Weights of a small GPT-style language model, trained from scratch on English Wikipedia: width 256, vocabulary 4096.
MLP neurons of a small language model. Each row is named by its layer, matrix (gate and up: input weights) and neuron, and shows model dimensions 128-255. Each number is 128 + 32 x the weight over its row's rms, rounded and kept within 0 to 255. Numbers have three digits each. A neuron's up and down rows have the sign that makes its largest values positive.
A block is one neuron, or neurons of one layer that tend to fire together. After each block is what it responds to, as a language model described it from the Wikipedia text at the highest values.

L3.gate124:069103050131143161146114088197155149085111126117102091118127065119181097135149130121136092093164083156138152084123138135094109131068137108107082114093114116160172133083097078197120175063149138122188156132162099154170153136125130097123141086107141087209084139100143119149123114126173116158132152083132102160130123148147141081225093048066174146149109126155103068140112100061143126151095
L3.up124:145129138106113140109091142121145143098106138086109083141118161130128073143105146081154169152146153065151114162082150076134130067134113109121139190168145138167127118086117134138220137088138139143124146141105124114165198129164074137127114053134121144161141075081095165155106086137105129126145129142112128131101185084109104108105038139125083108161099039173086109093074100113134130103132
L3.gate169:129141144126121204169120114132145111085130131156134166149175139136091076072112158134148127193155145119113098113100152103207177097109105123158088167072148123103161090130153158141124110077062160139112100111176158119165088169082099091074171097056146138058139110114105121147121101056136143136099169119146131143108137133160139130038099115178124114146135117154113128103127077113161148147122
L3.up169:161166058082102147167147104148089180141069121112085092096145127148150131138110103129155109140104143121134183140110107128165101134143133170190156149104086068132111122050051122183162148121091179119076120140120143155173128096146199155084069139115101098133128158080140095123180071099116143142076133187132095161153181149116101127104125123130145146171097077161095081132096057059046107120164
L3.gate428:139115144120118176148062109152128094142139184144076145143150195155144143141152165080170185114121139097130159157108154149132087119070131115153111129178102119128044169151144161132144163118078119052170100114086116107125082098150119091136121118114091103105126139116146087149133126109172083121113143111096110097063086123119132125095084124083112150207125120136178128048108101116096096086130
L3.up428:172137135106106104120136083101139135085117189140124111117103112150195075169150161177136100133145120143046158123101137174081155058136117165070158133068114148170103135092102181115105151149141171087229110143153100149180177148138118129151144148140149080130114110101195120081129137090116166154177142161148105098146097094122132143146124083149102173141161147136125111169132122132112113096111
L3.gate690:129104134141144057202133149168151111116109176129131130093153151165121098115141156076101129184168119178113174098088161120121175140073105137169129089125156150110165173131119143110149144177130178091128129119155158137141127168119133136141131147162142091134140114074098099225148088089039076112099086115110093100109177106083081116095149112057116091139127162130124141144122097132125141120078
L3.up690:129126140074136058100108140113120157166107195119160138125096146143118113189147149134084176163130104112153125139180166100087103156105103151152030132151153095095146119098117136134144152104158140136101105099110136122143089059094121124159110118106132114158166129114070156159155132082108107102147140125095128034028049176110157121097169050082122118125107123161104170097174175138136169139124
Description: Mid-word name fragments

L4.gate70:161084153118144150164211122082117099100146110095086141138078149132146101084119182113137078155141120086129101102150109143151114119146136158169104130123141143214171164093163112165138102110112141168074090155128140110134168175092127122042158113110136131047092128161132056090134098122101128122089188147121170131161121183128117145109098135120142123144144100124106137116171089154167160112124
L4.up70:108159096180159143175124093090145083111159125093073138137156169131080102076118166123128133136122066161126141087142141107109104110138197106074094142091115158142097167176141186163107063107109116158103158134092187126142119132137129145094114108117118163113130163118162117071126133116173124167071128186145080178108124108128096129120130166146170141192127142145118087138140085117106147158116
L4.gate104:121113152159168110143150134134160136158121127121133075122135137112071072083080137167132140107060171123074126112112075139117126166144147098134131069144137146106185169170054148145099118194059118131141133127120148117122172089149114112066181160143126118095108165094124145113083069153136174095109085119117101136099149090155151108132090139096102117104087129129122111115197112123120144186127
L4.up104:095120104117152099113108124122126128160136124091152174124145055122091143088131180177117140109128089119103164161134087172091125113086115148112149074076095121142105152125125147156090112155164077079167107134182119150132131146068162076118160148137140193121135157114163141135177146130045155081093088111120112148092170139137188069106074084195108124114137088080113111094129163128156096107067
L4.gate107:139181139159125072151102101106131035122100144133067133110072097119094149159103117190130123104167137035038083106093108144120130184086073108141144126100149132049092226157157110192139128086196155165132106117091097086109142124165120125138116159085083093110166148173070135161088151105137145145143133119095152167131162153161139129126153084169153120201074132113131145085203179152148167129146
L4.up107:157119106062108093127111119096114133105117150178089157118087133143052104143105157097069128200102108126106212140117151140099130143115170166127059141107119118106100172119128179095128187152132144184088076122130110134071139100173103118129143136145088120108162101138151120142088179144103110188143132117116150171114111072177073184172164195127146134154141167098126102087209149158119111075123
L4.gate285:120151137179055140196173117113143120097099114128086150160117056165130120086086151154087090109111141120128105121185130201087140110066074084140132119087144102097127144152155139162125096086128166159140139106151147123156169065083119060102176121093139100155111116145082175150111174084149116111083115111108147103122148129149101060110115103158043141114101116158127122083124081171111139153075
L4.up285:100126136107043183157120107147112144103164084146139144173137087115110135092076091179119126119144126103147080149160069136080140144113132151142083130103117042152111073125143162163128059099132147146084083164205160139124106109135131152078164126158113125132076175097106187149116145111143106092127041114108136113098139207092107117146105068203134129107124122132127126104108142120178119096089
L4.gate321:125106187173084076157126152120170166109099148122133139073121096145157138097102154150083150151136076083112136116123137134116134151138079149077122125143138179154137130121124111098036135138131123195132088101075184075086130152125124171148135183088106093129171091157176167164163120085109156131126132208144089175137109144071120147156171153116156127159113059136114090115112129177103160135090
L4.up321:156096178170150148096110120129164166145111151124145111137205163161148145157115130198109179129143127092112144095159059125140111122125084119204153062103124124153178107164099154089128092117184211171144168171124182070196111150115075083116166116118110097114133095123119143118136121174143142125122153097135156131094073150154150111133109155194163129144101135192102144137073150105124129132192
L4.gate336:166123162144073146111146073165151129140125148170113176052115107104158130164125128094144119134091125105104127072106100113123116122119138148115114102121086131136081147121134107098117161134084109120184170069127199141159178114131093152108112171167070104144173126162135106150149131136134166164119142121131151138218182111111190152164144101172160073130201153099114112106171172125087174120131
L4.up336:132097154128176111112136143165155113090187123083114128105167108192166090156093125075123152199159125125129151150154118112172137163114167133153094085119159176144129099065100146200136110145114114076099116151142136155107107098169114160091132156099219101139161111169133131143150111133111160087108148083157099113103113140087161161137140147130101140123103172119132163087138126118123076144113
L4.gate407:154092121142133119172099171105128123127112139111084108150141123157157111145125180114179126120123125103130122122115120147130108128109124091147082139104142125176070129100091167101132134114114090137126085104074133143108148088155158102120202131050147165102178121165119130151080112058154150079153072194071124143142149143179151128145119090104118114160122155143097153189075127086101148160096
L4.up407:069127105181183166120154139105109181191165087132183100101116100166195124124116109133183127121111153198101123139083114166136135155146150138119102078165133109098071128166127146159131134142125112089110142123162149140100141058161137072180112205174064144113156215142106142103142155094144128136108066157168090091154136148141156118160142162202132111198147123114066112198146122175198100038132
L4.gate422:166138103125113111167180091116153082119182145152059146103062145220110096138126107133090120117101111103142167147167139148139122128160108059074105187116004116126103120122128200156125155102141165113127098121129169098127204155152148120118111133150157111150107089060132066130153106066149101135104108157134078165168121096103160054153161123123093175177129072172096138155135081176073062146103
L4.up422:123144170138145095084089145153107116073165143131150117137165099181127169104067099167145134136166099119165141187155081182132106115119115141097099140115081064151099096189161133180106135074186172148105105122157118138180149158107092112075155148101136116129166110129115169139144097077103069110148129172172115172110142116189138119182116147143153126108091133107156162119151114147180125121113
L4.gate472:079095181151112149090176155173084159146100214116054148121104158138088089161134162121120139168156121148140126145165153098123170104177123143194098149172145128059100144174118121137096162151138136137119116123134156158098118063133139093128102113120111079105128124110112150121133173160144202099095096162122121201087116049113115057093100128117165108138116102123169133149128139146061130119155
L4.up472:187094142116125175101131116123121132129167117137167139082148180132128107087095125093158057101158103146164111137144121127067129121117104134127162116119178149131106088197102097205177090156148138120153130177149148128162127224104143140117137112124133094104089167180149120116159119094173103109125172108198155116095113111175090134045112116120150114161154109145115116170092097103136119107181
L4.gate487:129102086160153108128150182072120134101132132175113116126081134127133138137031146147212100100106144127127171127126147161157134079087110148137053136109062156132118166131145140163113143135140155168161113105152137103160053110118157148120126094145104113079111078157138055060115144095135102107171124126139111160156080132180194151164188135108120109193081149135109141126098106178150168105154
L4.up487:112140159108187081074140137136074190150091137125147126126141130199150132115114133101178138121117128140067141105142179159149124166140124152149147088064124135115119075118113146072146116135135152168121128115095123163074110107114205133164074120122140114126086114204182084101093162099150155086133106140160070118123121159161107140191165144090161159110084157102085119179069158095135151126098
L4.gate498:160135100145097123133119185153108064121109119118120154097129161152117112124200149120111137127171141037118173146060118129122088133133084108064114088057094154186151165145074129142114081133125158168131060118174190112129197100081145114133117105182181118111140169152145165149122138156106138118114162144044187168121173100195083169084099147112103146164108076166082118088157092134090110102132
L4.up498:179119073182083107123116148128161112133096160128162152107134134161224137143141145111104120124089184148167135106085091144116156165134197134125111152145173084098143124114132082163151153150147144050110118197147131200152098120126142113068076178154140104146078082179147169127146205091132148145144117122131107156160143118117169112112070186190098133158165103111099097179163166092125095142125
L4.gate520:218156082107135115121132126111138149143141195110107119132136129114106088119105069110114097099113153169119136144173157067118174110141092080116070079130134124130141103145132153120144109074153122061082131143134145077138144135206133148075159158068122160077125126115146144144069167109118173101134073174109151102189100083114163121144114130115070095156133134138106175148070076131120161117119
L4.up520:144166164131076130127128141167146121108165142120138160126102159122154099121100101166142126104103119122144108142121142124127177089101139123178149116152156036175111167143153031137146143109114175120100143153114129135154165092077126150129117135166118163188165158115106120111131144091092161102157117112150185190171123098133144096135061119087122064144092149092083164128172098186144101117130
L4.gate573:110143095128100143123118133133118119079133118133104184134165156192118098119088129142100099068189141151111130138122124165110101171093110105154145102125125093140127144169121162160147137145159148121147116155145157136164178159139142134081102152068077105068098140239134142092092130112184108116083156091139139122128182191171133115173125150145150088169119095119115074085109091138152087094098
L4.up573:112095144093152128147096137140154128150233194120135176138090172166174107132090141134115141081071136100110137132164155113184171117179147116135117085070165103140129169106104168140147064115113112062122159199075170103147174095107112152136129099145125075103165139150128113166114132156120176124157152090124165173124078128131055116171181168150148106098123140124174108131133119102136136130110
L4.gate632:163098127094141125134118122149118122137088186127093118133163156199210110133135141051060125149117143109077143152117147119155154083123116116151112160120111090170107129095158126135144136156141110100080157170153134139158121109158152159084133155140125093110149103138125126083125146028153145145182185086105148145115061127193148131121194117134120105085146092120083131123082110196089099098099
L4.up632:171146125119173162098069165151134135099094130155128128111103124102140132089160085074139152124113066150111141142151106000113110165149157092162129046130119138185104191106112136135150125199173120109107146174150136127187123162142159144127067187128185099171116140157125169144109126105121125156130100113115110111167131105133115141112137132081147132131195165185130174162167092125126146143122
L4.gate665:119184088187162111106112167153100068145093191139122125084164127091102120123170099140111045130161153147174135146177121077145189137098171100158103157112125103180204142124090089109198123036146158082137118104142165131152182151130136115086128143184117102107143140134127199161116131184142152111092154089119153115174206131112187139145133152137085130142201091127136121117088110128130176161091
L4.up665:110122087116105181107086103145137150197141088130157158143087182161114174067183133182145110104104141118169136153123085208127134092110117112141092065153052151082094080112070100167092087157089149110104091123101142089157107155124130132142066174108124148138111131194126159113117092110131079143183150142118143136091108156076148149175137167139149109170160082205112163180113136082153070159130
L4.gate683:161160154129128095110156177037163117102113142128063112151133135205154115154140146129116068136116162064213175136099178059130091130108153151157107126135081129162175137070138157145102188080170114116093207133140112150169097159112108144126129151078159089149089139158101045127181095118160078150146147156152126079110103157153176072161133114118105079161141083112103141111111104169210113094212
L4.up683:094164108168112163167151102153160101118078157108085157080132168133147074128135168176195143153166185148156070039172171092154117130123106133105118122102157153147142128129109083142171141115130181098122140118107146142159114084099168181133120117114121109116166143137125148153098171182140140128096109089136118170175170113097144079183078117152168102118061135167159126170131179214155131124101
Description: Mid-word v-o fragments

L4.gate10:178139141092094148140090096177168154124097134135081132164101033152112075132123149180071086144192129168126118172066145118130112119155128097133105131133125088135119098048162091126182125129105095149112118139119108216115114186173103122089166152085110082179170155111097141158158133110130126132128091115152173125178150159064130020108067121116136126171131153143109095134084096175112081139110
L4.up10:108165101115120114162177112179105109145125157227141135101134157162106113113142093121159186153129105156175099136121172119157197122114103127110143133135104140174135115097118088133163064070141133119103165139131177174125115128113166143162105153110104117075098164118140056191086154140120128115131148109131108130111135115067160195112118201096110175117110122189116093168108054147134131085117
L4.gate55:200134174139149101076115141057141124124165117145144084115137155106123084111072106117149101153106159132152084185169160091118136128137088119101220117144135129135102120087177119172146138139114135092141145091136112104105158138116145093102139144134055131111224177142176201169097151093127090182113149130130161188156116141151096055135133154120097127081143157137114112118049069173217146120210
L4.up55:153146111150197125144171096103140128148146108094123113112126095120130127147147135086147128102136159098161134136166125107154107096130099145166067115117117143134141117169112108115093060152136084165153097131134159106090109091134111129130090187101162128141061082110178127107133057111187100132149203154113169101071167159167152110122135179088133125137179079129167120044171073146127095088183
L4.gate158:173065170101122072101156096126108086148147124126112183120105062145144152090096128156107155088127124172119121113088088109127144068121114139081113116141103085120169098104149057089154087132153097070143141106183123134200132130074104152114105138099113130152167047154174135160146099054165124102135174160119167140133087164166118115164107112097144117185129133092175191129129145110192126129099
L4.up158:115096122133090168157119191192114147160190127134135107134185124139114151118149160091076150100122094101068158095128139147164095099183201062164116136142144117128144147102148129149123083156145108029136097143115069098189119132101052093128175131182038131103128102131117142155155150122143180144059128183108092101195093087145186176164145080163172116157154139136102128131131133177168200137148
L4.gate173:145158138112145106129135113093125090128170119130135142137116106107142160125087154055118103144111078132152172112150142185108093163139104149147123130163113179155080151124084063142125090133138091162188138084148142111125108074081122148086116145081062092119132085148075066143140087144134185126100148144111128085046155125122119166134085145082150113127162054149113138154128066096161147118192
L4.up173:188147161135123121092122174137210177150132135074109106127097124064102168065153144127194149091145114123149093161126136076174122119112173123076101109149146158113138094122131124179117154171046217096076142118117126133168138148117120163146161099147119096170197116154175128126130116099112114098092113124120123117160134107113120109172102205137154124134094126151099145188070114103114113157119
L4.gate195:143161118151078080085153085176131078108026110146085123121104088111149180082084116162132068109163120098096129147092126139166129146116176124070155152164169152139100081045151111096094180081135152125132126105127124132148172119149125122091157163103090122130158123054080128117063115141064144136136190159141129117114134102197151090140134146100151093161137103135140117096113117181114170116166
L4.up195:126131147119147159085218141102150130091075132143095162150086190148179087141116174105129120142149092131169117108132065149060109073130159163120104193133107167108100144125126094097150133091074130114171183111086154124171144168101101152166070106172126111085138134108164151044135102165128093125100126166133119131122155127108121093168133165060154120138149119134138151193114129122159173126082
L4.gate211:116175114162096089142071204122144130115115163107139050150121130134139179062181139141152145118135117156109164197100148128079137147111096113072133092157111092138127100094141120143146177147156106071119122100089100112129084070105131090122135141090127083148127154072122070113103132119152088098178163135086067136087141137131103093121085088092141136095136111138122084116135110116174076119115
L4.up211:103104114081099112156152113154076159136136065152188067124125117140145146145125104148094141106134154101119110124163160158103136131169127109041115130185096145087113124116168149140093086139136172085099128140110102078089182074117116164129136130123142115226158117149215164128070116102167113138123134167096119101106147120092127115087002120167141140075123158063089114169124131125193127086067
L4.gate229:096129135138096125138077117062132076044105137129094126132166082150083113041107192095115149147161114108096101154084165179154130091137136088141134132120065113144109107076179084170160110091097108136165156078158129131246125118133124129136158151102121082197110128164165128117149109176145208160167215160134194138087147084170108096183156091084094119147197132133135056139147126126137138179124
L4.up229:023178074107097102163083099149097152145079156105130115040127138119131054157204077134113148149125162160191109147168116141138143160171190125181143102149168151100107091060165090138049094095126134128110124197126142128122137104089119129071145066143147131205096088144138108070128139111138096150148129124100130109106136161101059129103156136159169123131142156155146124126105086135090100136142
L4.gate282:147064209135153140122194127148104145128146135120168131133091159111143079112136103153146147054142117121159121109092120135192140155151072108081127172150159120126149140093113142092187188113181054112099136076122160125120151126122085104099124151210135098129183144113117066122116146184174115122104166159167162165169131105134101143157141150095124091139136132086125119124081091097135185128145
L4.up282:143160117114117091194105114082139091160135111104115139111108104113113101163155115088178136054162112112150137136147169083144176145139111159109114126139105085150121134139142105159153159129168202128146101119116153145118133131173116116166136086117127141176137088108193172176141146096201126094112174109141131173078121114173108142135106084104211128161097070128127050165077085114124156086162
L4.gate419:137137150125173221149113163120160144117134123137122129110138077138106158136145136094099067105124114102079188121113075221142131195156110136111176096127139187126137084179113146143119129146113156097154104125171090133196122084012083120170129108167159068112102135139098107141123161089171085125143179139137188143093136155177139133113091087131123119153171133035159173125127114096197131137176
L4.up419:142161130139110173139128114084132106129122064131127085086138142143085135137094098070189091156109128198154204113151124126090133066123158163116108150117106127161169118168150115128139131133096168137103127106106141136184165019145080124154092149149075115155100131150159122127172137160124154123109116137199108130118099205095098084105121107134136181038176133096126195151100138135177153134120
L4.gate438:173131143142108106128123077148167080144197115070126105114178150121173155153118135119104117102161150094174116118107161108180153077122143141128135184095104182145117126045092160138113150107161160150102183143148126132116152141151138138206164141095107096104184084106185167101076112122167119105133150158134180223117150078109151098168158106085162105108072156139110156151142056132069163135144
L4.up438:112123114138105162162118079141171103153125155040132187146124112085089141126150152185104140081121056057120099042102123181071119098084187074151075108114123145148066097139137136069097160112096165130172103116152147111130126106082141159154144144102081142184125092093124127136131169111132119131117164119128155186184148138082153133161155124139159108144093138103119137123058138092132089124117
L4.gate469:153102101087131140082077153149158166086105117129092131163085121109155111072126184143126183068130147124111106124085147088143176178150101142160113151133107164109072118060096135105136115132139085069172178107110127126114126166162068118135146162098132162100178124142121134115123138148124133099112159103110097151166113107141146141135097130130126096157175105130140147121105073167163091163145
L4.up469:196171190098135118139144110089111077090107139119112115174104147076089176108177145128161117106170154163120099153095087119184141098136167175139161133126146125131112161169159124127143105223162108092121162080115130184114088053106100159132132099113121097128120096096099096204094129158156079166167137184115120160173145162194118125071006117137094097084125139137122101086090090156149116208147
L4.gate563:120130167154169078100077125165130117099149129098112155151149082119105097132127165050148072149083140105102068103086148081188111065096077174079124128120088162155088121105067097141164107140178139196127111127127103133158095168059105113142123172145084095180177106115122129061168144162087113162116130102162153158187110143172098099090125123129157127105149143124143070123094113127106140166122
L4.up563:084138100130127158130129092164058099121150115011112174108146090091143126144099144127187138155115086141144135111080187165125170174174147115100135135139188130153098126066132075145050159115109121155131162163150130134094121096120129116116161092123146101128135117059112163126117168066122115102094103127090138129108118111152124075101121079064093157094065152100164129062139083128134066165109
L4.gate618:127116136119149139153085123123174083121112145178116144129124140099103127110158158148078108101159147138090114147149114150140103182120158093224170098136167138174172193159085087205150121160092153050160139165138127163153192067200088154091113129151129121134136095088109139097153143112122154125157141067145125155092197066146085126126095186112106128118130126154101147147186074089166142146150
L4.up618:170171110133127183085137121147120132127151094131160166228170128116135164094145093116152134134087086182042168107150102178143113059151082147124148101142162093108143165128133194136099145137147122109137177130165152149089146115084172114121102121132102120149197144165140105122150149147142162156118093058150113119119102149110131164125096134106152143106145090095123102081134122168133183114143
L4.gate654:193166140136125126123118121136135137199205089142139179110143106118141077080139061166176131157202082083096133126161112130124150066142103130108086104162114154140159082116096166152069151087123122126154165058127100121144088088083121188125165070127139124171132140116127089155131143108135083126085128168091123094152126056154125119144174153086119114113114156135157126134162122085125114128136
L4.up654:119085108126117099130111152106167138163097114101150149131110116179155190147068142098078107105171114121081143177173118117136103165130141110094197190098108131146075120176149182146100121159155194202110144151128178120079138099057103138066108108163113124118111141117201152140110103186129153135100144105164085091182117109171175107110119095128161139103161101169141124102146146114095100166238
L4.gate663:206150132086127155154139172164113046125110103102146163168138099160173173124154146144106090111113130137169139128151178132155075124144136126115099129138104157160143119150113144158152144194135149127125156141098155129186197129153111130114131086158122122145102108156140096089129030082165121134172155130120143104113076115156137165180149125192136133150117118086111075149124112128137157134150
L4.up663:141097185101127133189116166161103146116165118134131106122136118126188107103122182069180179127057107046139094186082145139138128111128138086115158104156070164141090123083139102175167128091145108075120163116121187041095133113114113143155126143131169160170149074114116150107168127134104164172189115151126100089156129114137176137152079096146159120112107164111113141139130142089137116090143
L4.gate675:118131080094098143123133148091114103118162153142126153119141137135082165135136137081138187148135184158070179106129093128117093148130113113117132139090156114136135092110067150162125161149187198205152166107134107116190107099143152045102150162086129127170111153157113126142108144098143160063152091101122185157125123140093115131182135169175138121150153117140118183151098128113108080191131
L4.up675:094075134145103116106130104095137157115134149105136092234078041187103170081141097227139060130095111135153161128114192125096114088080100163082116107136131078146133144119148118123099105116146139109153099103127122171193163112156113116116116110130167129133162162167172114210171169133135123125166151057130105073115142145117100047065138170105154106149116164137129076119153168074145086109159
Description: Mid-word name fragments

L3.gate43:146168137173109136138150138150076110133090090097145155141133147137145145148127165144108124119145175142105099097127103102056099133061165079121155077129182082205125154102160079106126137129074128156107140102064084149133123165172124123108127149096144136110146142136116161135224138149100169113124095180118166154103168100163100151164154128138119136128125149108160154079110081092095133181193
L3.up43:159153167118152145170174107153150126104154142104136145101195156140140089156140147145113137120107073157162117116143121164132072139185153199167083148105115159150117157115106110150132146133157105174097099162129173122165125095175186128085123149148145125066122109156073137142165096142095138139142140117085091148150127124104151177136115060124083040184097088150107146116130087132090095132126
L3.gate438:094087098119131151157143103118130122130153116088158067101055106160074156131126110114133081151151110146159103137164140186115111073096173152161107133092105076185081153094098137114144123148128158177159098116123218150151166115180088123109127137141168108120129109153176130118140181102161151115077169104114138170172151078173166114092148191119151132081158163146055142111109098159104090146107
L3.up438:155127115078131154123192116151144123130140100108138176096169141201154181135188106166126132127179101093116166082101090161169121210117126150122175112137132126126151129073097121123156108159096150143145143087044066137068127121087114126178115108125155134117133122162122147059092092110183130058140138117134061171192204184116078111130103151187176079119109175077099106202123131117131089129170
L3.gate578:142103115161112163125092155057091107077041133095117129158169110134137090157069158120140150101172156118141160119175114139156103221117120062121153123166069141186165188112180167171113141190104124090103158109145122144118152099119086105159053103121111136092141074121116122103162142119078140167134114124130139072108150098191167139108156108187113100124120175102129184086160082143105130200075
L3.up578:102122188173212122147134144162106107143167138106149135193085120237120103166112138102118104107174101130144143110113163212134074129068123186067121159042109138205104140171150111138115111106096198167092148127133145153169109147108117150188051126142134142139114141156117104168147163165140089075114126146165142111059152127154111139127163160171093148170147168131116095096152100157114108105150
L3.gate624:165093137143122150115147114125206138032109174189143124092106092112136116090069149139077150116152106160195129137181106169150103131178087144165099108127083148121163120103097109129121144179140178115134179096103183129106144168123125152093136143097129094128086085097109154128077166080082189132109111124122130204141161060091133117108120136142106169135158151129156133140167114189110134113142
L3.up624:218164161160150125089115132125127132134175109075139095144112106167176133126116151120142135165172118114167141124115171142101132105092130164071161098172130106145122118149131102130147153212133102137154153130109141120103163089153139101165189074148109170120169167108183152146103093158118110076132139127111150066091120161091135149161182163126111154147140225113120043131147141166144105084160
Description: Mid-word subword fragments